Part of a small language model's weights.
Training: 229M tokens, 13947 steps.
MLP neurons of a small language model. Each row is named by its layer, matrix (up: input weights) and neuron, and shows model dimensions 48-111. Each number is 50 + 10 x the weight over its row's rms, rounded and kept within 0 to 99.
Before each neuron's rows, "fires on" lists the tokens most often at its 100 highest values on Wikipedia text that the model never trained on.

fires on: "o", "ur", "ist", "a", "ust"
L13.up154:62 46 54 56 47 74 59 49 62 52 38 62 41 45 51 59 34 51 60 44 55 52 66 53 48 55 47 49 53 38 42 52 46 69 34 34 60 50 51 33 50 65 62 48 36 53 52 49 56 72 48 47 44 55 54 45 46 47 53 56 40 45 47 35

fires on: "8", "9", "6", "0", "5"
L6.up578:48 45 45 59 65 68 44 47 54 54 34 61 54 27 48 55 40 60 39 47 37 54 51 50 60 47 74 50 36 56 54 49 46 38 69 51 56 47 35 49 43 52 38 48 42 27 59 49 36 56 60 61 38 54 53 51 45 56 47 45 44 51 45 42

fires on: "ational", "ear", "ame", "if", " on"
L4.up744:47 56 51 45 46 17 63 45 68 56 52 48 55 39 42 53 59 40 43 55 50 45 48 55 64 47 53 71 53 66 41 37 62 64 62 59 64 40 54 40 41 27 57 62 64 66 32 37 61 44 38 60 64 49 42 67 42 58 38 32 44 48 56 50

fires on: "le", "ion", "th"
L9.up312:59 41 51 44 47 59 59 37 55 66 54 41 50 43 59 40 62 38 51 57 45 56 53 54 52 47 70 61 38 43 61 47 54 35 48 35 56 51 60 57 64 54 50 33 62 42 47 54 54 66 53 46 22 54 42 25 54 29 79 60 58 43 65 43

fires on: "he", "h", " is", " from", ":"
L5.up639:59 40 60 47 50 65 40 39 52 36 49 53 51 47 64 39 59 58 56 56 34 57 39 64 56 54 39 53 55 50 44 38 50 52 77 55 53 42 66 55 68 38 36 60 45 57 41 33 37 42 34 68 61 53 59 59 44 61 57 38 45 49 55 43

fires on: "ran", "en", "and", "op", "ist", "o"
L5.up31:58 31 51 50 46 60 49 43 58 43 58 57 35 50 49 56 40 48 28 50 74 54 57 44 47 46 43 44 54 43 65 47 47 51 50 46 45 41 44 34 53 54 64 62 26 54 40 54 48 62 54 48 49 53 46 44 56 39 42 46 58 62 31 43

fires on: "v", " V", "ate", "ent", "ec", "g"
L8.up169:70 50 51 62 62 55 45 49 55 64 42 33 50 57 37 57 65 64 66 37 33 41 45 59 33 31 51 45 42 49 63 45 52 48 58 52 66 50 50 57 26 59 62 64 51 48 41 43 66 49 52 48 57 61 51 46 50 59 52 50 44 51 54 50

fires on: "\n", "n", "en", "oun"
L5.up101:49 39 40 44 48 48 36 37 54 55 38 65 47 58 43 53 50 66 41 50 41 42 55 44 59 42 51 61 45 32 42 47 55 51 39 46 41 48 52 50 58 50 45 36 48 60 60 63 40 49 68 54 50 58 60 57 38 46 50 40 43 48 60 53

fires on: "k", "a", "am", "ian", "b"
L9.up100:37 55 46 52 57 46 47 49 63 52 46 34 53 60 50 59 50 48 51 48 43 26 61 34 52 60 44 56 61 47 47 51 47 31 67 55 43 40 48 49 49 56 56 36 71 32 55 45 46 22 50 31 62 58 46 53 36 61 61 70 82 37 47 56

fires on: " T", " E", "w", " M", " B", " R"
L12.up446:38 45 43 45 44 48 65 55 54 43 51 56 51 37 48 31 54 47 62 54 34 59 61 51 44 64 40 45 43 32 61 65 53 44 73 40 50 57 41 49 52 45 45 61 52 61 41 54 40 51 59 39 50 56 45 54 60 48 49 59 45 69 56 62

fires on: "le", "\n", "e", "h", "per", " the"
L13.up133:46 48 65 42 49 44 62 36 69 59 48 40 59 45 43 45 64 65 50 75 43 38 36 50 44 41 60 51 50 47 52 46 52 43 42 53 57 44 46 49 44 68 43 45 46 59 38 65 39 53 52 40 51 46 30 47 32 42 73 60 49 54 73 44

fires on: "p", "|", "l", "r", "\n"
L13.up588:46 54 62 52 45 53 54 56 47 41 51 50 65 31 47 73 77 40 56 47 40 58 58 37 57 47 55 20 48 44 50 47 55 61 48 60 47 67 63 44 59 45 57 46 35 60 47 49 49 47 53 59 45 47 31 52 68 61 50 43 40 38 54 49

fires on: "u", "i", "g", "c"
L10.up97:38 41 53 43 61 50 53 37 39 43 41 38 49 46 55 51 55 30 61 56 51 49 58 49 41 54 57 50 50 54 49 57 44 43 53 40 51 28 56 63 32 53 50 67 61 57 49 57 54 38 49 48 47 39 44 38 45 48 42 53 47 35 46 51

fires on: "an", " pl", "N", " n", "n"
L5.up261:57 61 58 59 51 47 58 52 41 27 49 50 49 56 79 55 40 55 61 47 73 33 61 39 44 53 58 37 63 57 68 59 31 42 36 38 55 63 49 34 58 44 32 55 48 44 51 70 53 39 56 55 52 63 53 38 52 53 43 56 35 40 52 52

fires on: " t", ":", "c", "g", " w", "am"
L10.up749:53 43 41 34 54 73 49 34 54 60 47 34 46 40 59 51 59 42 58 42 43 57 67 47 48 50 61 40 56 50 42 55 47 62 67 49 51 28 43 53 46 61 52 67 60 70 58 58 46 60 62 43 55 50 30 35 61 41 56 52 65 62 60 71

fires on: "c", "k", "ound", "i", "l"
L5.up129:47 62 71 36 59 37 55 38 51 40 27 51 43 36 63 42 57 54 50 44 51 45 60 49 61 63 66 36 42 42 50 45 23 67 53 48 61 39 37 42 60 58 35 54 48 49 60 58 52 45 52 55 46 49 55 44 52 44 46 47 60 67 39 46

fires on: "ro", "nd", "an", "ost", "l", "r"
L11.up442:54 66 67 45 43 54 57 56 43 46 63 39 72 35 35 53 57 45 42 54 48 35 34 58 47 52 45 34 64 33 49 45 45 46 49 42 47 65 61 37 56 39 58 48 45 64 49 70 51 72 62 47 45 52 46 58 54 64 57 40 62 49 62 47

fires on: "c", "t", "w", "x", "our", "ir"
L4.up613:61 30 40 54 43 42 53 49 46 53 49 48 40 50 42 50 49 41 49 56 39 46 49 61 41 60 59 35 39 60 48 48 47 28 58 37 61 43 58 45 58 64 40 44 47 70 47 65 34 41 51 64 42 58 23 50 58 45 54 46 44 47 56 52

fires on: " f", "t", "n", "f", ":", " the"
L9.up92:59 51 52 47 40 39 59 37 48 27 64 58 46 40 52 43 64 42 57 52 44 55 60 47 54 62 60 48 31 56 54 45 38 68 35 56 56 39 40 61 56 44 51 50 55 57 52 42 55 65 56 42 57 52 44 54 31 66 34 62 55 49 46 49

fires on: ",", ":", "s"
L5.up37:44 53 30 53 41 53 59 37 47 40 43 58 60 59 50 39 54 47 40 66 35 41 44 55 42 70 47 50 52 51 55 40 43 58 32 46 53 42 24 54 50 33 50 43 41 38 42 61 65 72 52 40 59 59 68 56 41 73 32 49 42 49 34 46

fires on: "ud", "al", "ry", "her", "b", "ed"
L5.up203:47 40 39 62 40 50 48 60 44 51 58 51 38 35 53 46 55 52 39 56 56 48 50 34 62 47 55 35 55 49 50 39 57 45 56 39 50 48 48 66 62 58 36 59 54 38 50 57 53 28 48 71 41 59 67 45 49 64 65 53 41 36 39 48

fires on: "er", "k", "u", "l", "g"
L9.up21:47 53 50 38 65 52 62 38 52 29 47 51 47 60 49 40 72 41 59 41 42 74 48 36 42 47 43 41 44 56 52 36 43 29 57 53 34 41 64 58 51 50 48 62 70 44 48 45 53 28 46 45 58 41 38 33 40 56 51 63 47 57 59 47

fires on: "w", "p", "er", "b", "i", "her"
L9.up764:47 41 38 40 42 59 52 72 44 60 51 47 63 46 35 48 63 62 56 71 71 65 61 23 62 59 50 46 44 33 48 33 60 51 53 47 45 48 57 47 41 43 43 49 45 57 57 58 50 36 60 60 42 45 46 27 63 47 64 54 58 42 54 45

fires on: "p", "\n", "n", "ie", "ic"
L9.up166:58 46 13 39 55 41 59 50 59 50 40 49 49 62 59 56 43 57 62 53 54 36 61 40 57 41 73 66 56 46 39 56 62 37 56 58 57 52 58 54 53 52 42 46 33 46 56 57 37 45 54 42 34 48 61 53 52 39 50 33 52 61 56 48

fires on: "t", "s", "r", "amp", "er", "-"
L11.up302:51 45 46 51 46 49 34 41 68 54 26 38 61 41 45 44 37 53 54 50 56 63 44 56 54 32 52 53 51 47 55 41 65 63 40 74 58 57 52 46 51 61 53 56 48 31 47 73 44 65 43 61 45 51 53 45 52 68 63 31 53 38 63 58

fires on: " ", " v", "v"
L12.up573:71 39 46 59 69 50 43 57 67 46 39 43 36 67 35 48 52 70 37 49 40 45 39 49 48 54 48 66 66 45 57 33 43 55 44 36 59 42 57 55 64 55 49 39 40 67 44 46 47 38 44 39 79 44 32 58 51 38 35 50 55 47 60 32

fires on: "2", "1", "8", "4", "6"
L5.up233:44 41 49 44 48 54 51 56 64 50 53 54 54 34 64 37 56 54 42 61 40 42 45 38 62 38 53 55 33 34 54 47 50 32 57 61 61 64 54 45 48 48 40 39 50 44 41 49 39 44 50 77 44 67 37 47 48 52 49 57 61 38 38 50

fires on: " M", "ver", "ist", "w", "7"
L13.up290:30 50 30 46 54 53 63 17 62 43 46 48 62 29 50 37 55 61 67 53 53 49 62 49 59 59 55 41 47 57 54 51 45 52 83 31 64 61 46 62 44 49 43 80 69 41 46 38 51 46 49 47 39 61 41 50 59 57 52 44 48 42 48 59

fires on: "en", "i", "v", "an", ",", "n"
L10.up314:59 48 38 54 45 43 53 37 50 35 65 48 60 48 54 51 47 58 74 49 61 36 69 67 51 46 49 42 53 42 53 51 51 41 46 49 57 49 34 52 75 34 50 41 52 44 44 70 40 56 46 38 60 52 49 44 49 50 41 47 48 34 49 53

fires on: "ow", "v", "ce", "w", "y"
L4.up717:51 50 61 53 38 43 38 48 31 45 54 50 44 52 50 44 46 34 57 50 48 71 53 59 45 64 55 49 49 51 47 44 42 38 78 43 56 47 44 59 43 62 43 43 51 67 44 42 55 61 63 51 64 39 37 57 41 29 38 58 54 48 44 62

fires on: "l", " pl", "ro", "ar"
L10.up741:47 50 68 47 30 42 36 65 39 46 40 52 63 47 68 52 60 49 69 55 57 61 39 34 64 51 42 35 58 42 66 43 52 52 32 43 57 56 67 50 72 60 55 61 49 56 41 41 47 44 60 51 60 61 27 66 56 49 53 56 49 58 46 44

fires on: "it", "er", "r", "d", "m", "or"
L13.up236:56 57 40 44 46 66 42 44 57 45 55 54 75 50 35 54 22 55 51 46 42 52 57 71 56 40 47 53 42 33 52 36 54 55 56 66 56 70 56 62 48 55 51 46 64 42 37 44 41 55 67 60 50 38 56 42 61 44 64 33 40 29 59 57

fires on: "ar", "e", "os", "art", " pl", "re"
L11.up129:63 51 66 43 52 41 55 64 55 43 68 68 71 47 64 47 47 61 51 48 51 53 48 29 49 39 48 44 43 49 38 53 43 69 23 42 54 56 63 53 58 47 64 65 39 45 54 60 57 51 48 45 56 61 30 49 59 47 56 50 60 34 67 32

fires on: "oc", "x", "us", "5", "op", "d"
L12.up287:52 43 39 61 64 57 49 31 59 57 51 54 45 49 43 41 51 54 76 58 47 64 53 48 45 47 50 44 53 48 42 42 39 49 47 52 57 46 30 49 46 53 53 56 50 31 49 50 70 49 62 56 48 53 70 64 42 54 53 42 40 26 45 42

fires on: " (", " ", " v", "v"
L12.up533:70 60 44 48 54 47 60 40 37 48 40 43 46 51 40 45 57 58 39 50 36 39 53 55 63 52 43 52 41 45 50 50 48 50 36 49 71 50 38 65 64 32 60 49 42 68 41 54 34 44 56 54 57 49 37 55 58 46 50 37 55 49 32 45

fires on: "om", " on", " or", "e", " for", "ear"
L10.up389:48 44 61 64 42 36 53 51 48 51 42 37 57 25 29 61 50 36 49 48 62 50 53 59 44 44 65 50 43 59 49 25 43 50 63 43 47 36 65 50 45 46 71 53 62 67 54 52 37 43 52 64 47 25 48 56 53 53 53 46 36 45 46 53

fires on: "l", "ri", "r", "c", " his", " to"
L10.up535:47 63 74 43 61 54 45 59 48 48 37 66 45 55 51 58 77 53 74 48 54 44 39 45 64 55 46 38 55 43 62 34 43 58 39 44 65 32 59 45 61 49 43 59 55 33 39 53 56 47 39 48 28 45 59 45 49 67 52 39 62 53 56 48

fires on: "ial", "n", "qu", " on", "0", "al"
L6.up677:38 66 40 49 53 24 55 36 49 59 45 50 32 44 53 47 49 54 60 63 49 58 40 41 36 67 61 38 56 60 50 52 29 47 60 40 36 55 36 55 73 64 68 40 51 50 39 52 58 49 46 42 63 48 56 36 44 47 54 51 41 53 44 44